From a checkpoint of a small transformer trained on Wikipedia: rotary positions, attention and MLP in parallel.
MLP neurons of a small language model. Each row is named by its layer, matrix (up: input weights) and neuron, and shows model dimensions 176-431. Each number is 128 + 24 x the weight over its row's rms, rounded and kept within 0 to 255. Numbers have three digits each.
Before each neuron's rows, "fires after" lists the tokens most often just before its 100 highest values on Wikipedia text that the model never trained on.

fires after: " G", " B", " L", "R", "L", " W"
L3.up1856:180161126144161132131089140132116172090154107173163136135121084114130133131152154101177132106077106184128102074138108141127127117157097171141122128119104098101118116099109131143126185153119149106120111116120139126097131130084104141156106096112093141128102147135123113140131097138124074142055137129142085129081157140146148114137112149147135138083099117166125110105165145112165132159117131104114124132112088115152102142126110163150155169148119125134109137107154185118126112136182149101145109146149150122149109109165178135119088174117055146155075105093104110090111168119149131125107093139137091120144135139103136144127156145116169111182153129127138132131140091154087105111121086131101103148163148163103109121171146114127155130133081141166129151151146130125138098171142108

fires after: "-", "T", "|", " T", "Sh"
L4.up1634:147141136080165131183149101131135117106131130162141126157169145099097101130152125133147146134092114114084163109122107121134100126167141142137108126148169120137142137098124141188089152126125120145156142117114150126119106146099108117120069131111162084105110168155117134087179137113099113139075141128146147147144137127082094107124148123112136124176128112127142149133136177119154136118117118108149113124145151146127105163157088091135111081137074116143103178125146122139132141101164125161117147109120147158081060132115085125130129104128160108147128148187109149083141152094148144140152139138138111164180135119085109113106127148113122140076122160137114152135104114136139160168138152118153118081163134095088186146118145197092138102117098133140103106112108132121180117157147148

fires after: " L", " l", " Al", " al", " T", "L"
L4.up480:148151158118120106130193111119111113109079148129132130128120126167132143077118165113153135117088144120144124119106120171123123127133137135123153081097120138128115108134153079148146152131126126123128101181138113127079145099115154100129149121126104140110118112113116112135125111078151079142105153156170143119130145149106109118066106091103128146124087113114148119106103124115160088138122185137122146148126094133114121113121130129137148130164102119172150142115116126129128141129164066082117071148088119147146138129100125087082200170128116126156095118118100140155123135148147131098164145157145151118146166127107131126161105150151151123118163171079126133130115108181156134113149147110143076127129135133089104163120152186136142157134116148163152125146155111142162120142082114

fires after: " (", " \"", "-", "|", "\n"
L3.up193:147122148129138122150127127142153105145153115130125150145145139117137116121133107091105119116086110158119107085120173085146100190079128113081118092139122117186125145084143106123134139137122128146119095120110173155130127144132131107136129130117143091132123149112166155112132120142176091146133155096123141161104162131118086097114131139172149113143110118138074144123116122152144142060158144103155095138163145135140133102077112143100187154146135160118114190138108151150175167130118096104119156125117136108135130143120111118148156132113145093135139149102089155124135119117160131108127137153123121129145136086124155115036098148098110118202077144124177147114105102124135142110138177117123092116149118109143126164109156111137165124129114158147133119114161111120126132117140070

fires after: " (", " l", " L", "L", " C", "S"
L3.up1383:148147120110095097083137142162112116159142165156140139150104108147125130147139163120105093108169139117117118118132121108118120118178164124122153182136115145132127105150117145147107085131163124138140113135117088156135139127144110114126153081137063140190126111111117142137096126167135105084110093132114107170116113119096097133090117133090101085175111135168126160093164139112147139139133118135129114124160159137123151141138111111153121125197128089139136163143152132106120113138123133146145143130071126176141165101114097146097145107144078075116132090100109130091082117138176114102113148171119153100104168118106119106126158153171098141164131099118113143161093099128165131160136144107153155093141113126088140168123128138163100141101080111094135116141146110082164137154118105

fires after: " T", " L", " H", " n", " Ch", "T"
L3.up150:099130143104141147144153130155175147148178123121142153124159148149138143162152151117077098106138120155117101113133153097092114164101130126126137125145157117126145118100087166135110124128165137139114080160103143135110104092109109116126076145152108140123137099122121086103112155098156130164087150142126092103140145098135146117137145146089111116132089081158156118131103186114124172112149150146170107085143124112141123136104132149061152173091101106133111137117114164171127127141111111164118119105123159119088127075146146114190132122120106121135084103113077163103090129081114126129094135129139157110138127160135144100161139149139112116135117121118109109118090161113142143127138117112093125150146107085134127161107105137122166169126124119148130147131145102163150112146137137

fires after: " P", " o", " p", " A", "L", " Pr"
L4.up1948:112085076137134131173166130147174108125132168148101103133139120111135180147128140144087143120181136111102146159137069145167106125148135145176137166178126138123106148150111122134129119129131146120135096150152136119150127116131097106119140124126114115131103117152109127106125101145108147150117178116137115178103108120138131142108100125108127170123106172135105116125158120126106172139157108131103104055126109107167155124140128098119134121098155166086124091129123170115104122198107131112146089143118046131153140091144172175102118134123115114132101114134150152120123129128110108088095084080157132126127137125163167118151136131125127122140148100120127131119109074091091156154108098112112129098144136138151126153133167150105159159130141131137119130156094062074135121126136112

fires after: " P", " T", "un", "T", " Preceded", " The"
L4.up24:141140136079116170116167146117138157101144139173166122145152111126111106156153139147083102096127102146162147121170117105136070137084171133151138119136104089130141104129099142141079120132113120132148131123093124138129110156136082162153116117160128114149098117143066102100114148117111103138134131148154097075119106144107147125111149091123179128097071109112123098082121136154102162095128146135121111103126116175161154124104127160128143147099068133078126163078122148155131123097177067129116166147125146157129112136123098152182096135120121143137120172209128133104120151092141136134117127144122091149124128095154133126105141143138121141193176121128136133105099145105107098163134150114123129127075119137091135143145050153131145147141097128149139097138177151144132147102140132

fires after: " U", " D", "P", " p", " P"
L4.up1062:135152138154129129138108109169165128089122138143138110124091131102123095163105163141122116122159116112085126089134084188146137172170156138116108136142106143129149129156089103152158105105133174153137147104122080127138143138092112128170174135119095113138159082134111112122144131136089106156111143152105112160189140162168083113141109111107119136130120161122136122116149161169108149155135117126157129141081143119117093112121119132122117151115092187126068090100161125124109145135116145106121085116140089142110103146127105151110118142132141133132090156105155153126119090108129105089139172104136146118139138113148118134111127155146139131143124151133098109155114120151112146095119115091102154116162125084138119148129131135124153139127093115139115102167122133156144162130130063

fires after: " T", "T", " B", " H", " t"
L4.up1407:128118106130127122127137134117122134125145154108119158116154148081128089069141147107135132109151131174138138130127111091124139137161159133163183141144118155133172148111121159121121113141130134148149140118132136111123110105124068134134094136122093139126123112111127097134101169092128166125175135108173113142114136153145179102132103113131137131084127145168161114159137156137165093148097110096124108109097109112115147165078134089130179105128132184121127141125143168176121132141131104151165110150174110142155089164120115104133170098101129152130162145133156135113089116120147090125120145114141174168138150195131134146125130127142129117148167181142129139146119093106114124178129123077146129151105134099135149163125130093118120122167129101154172093108195126124121106104135136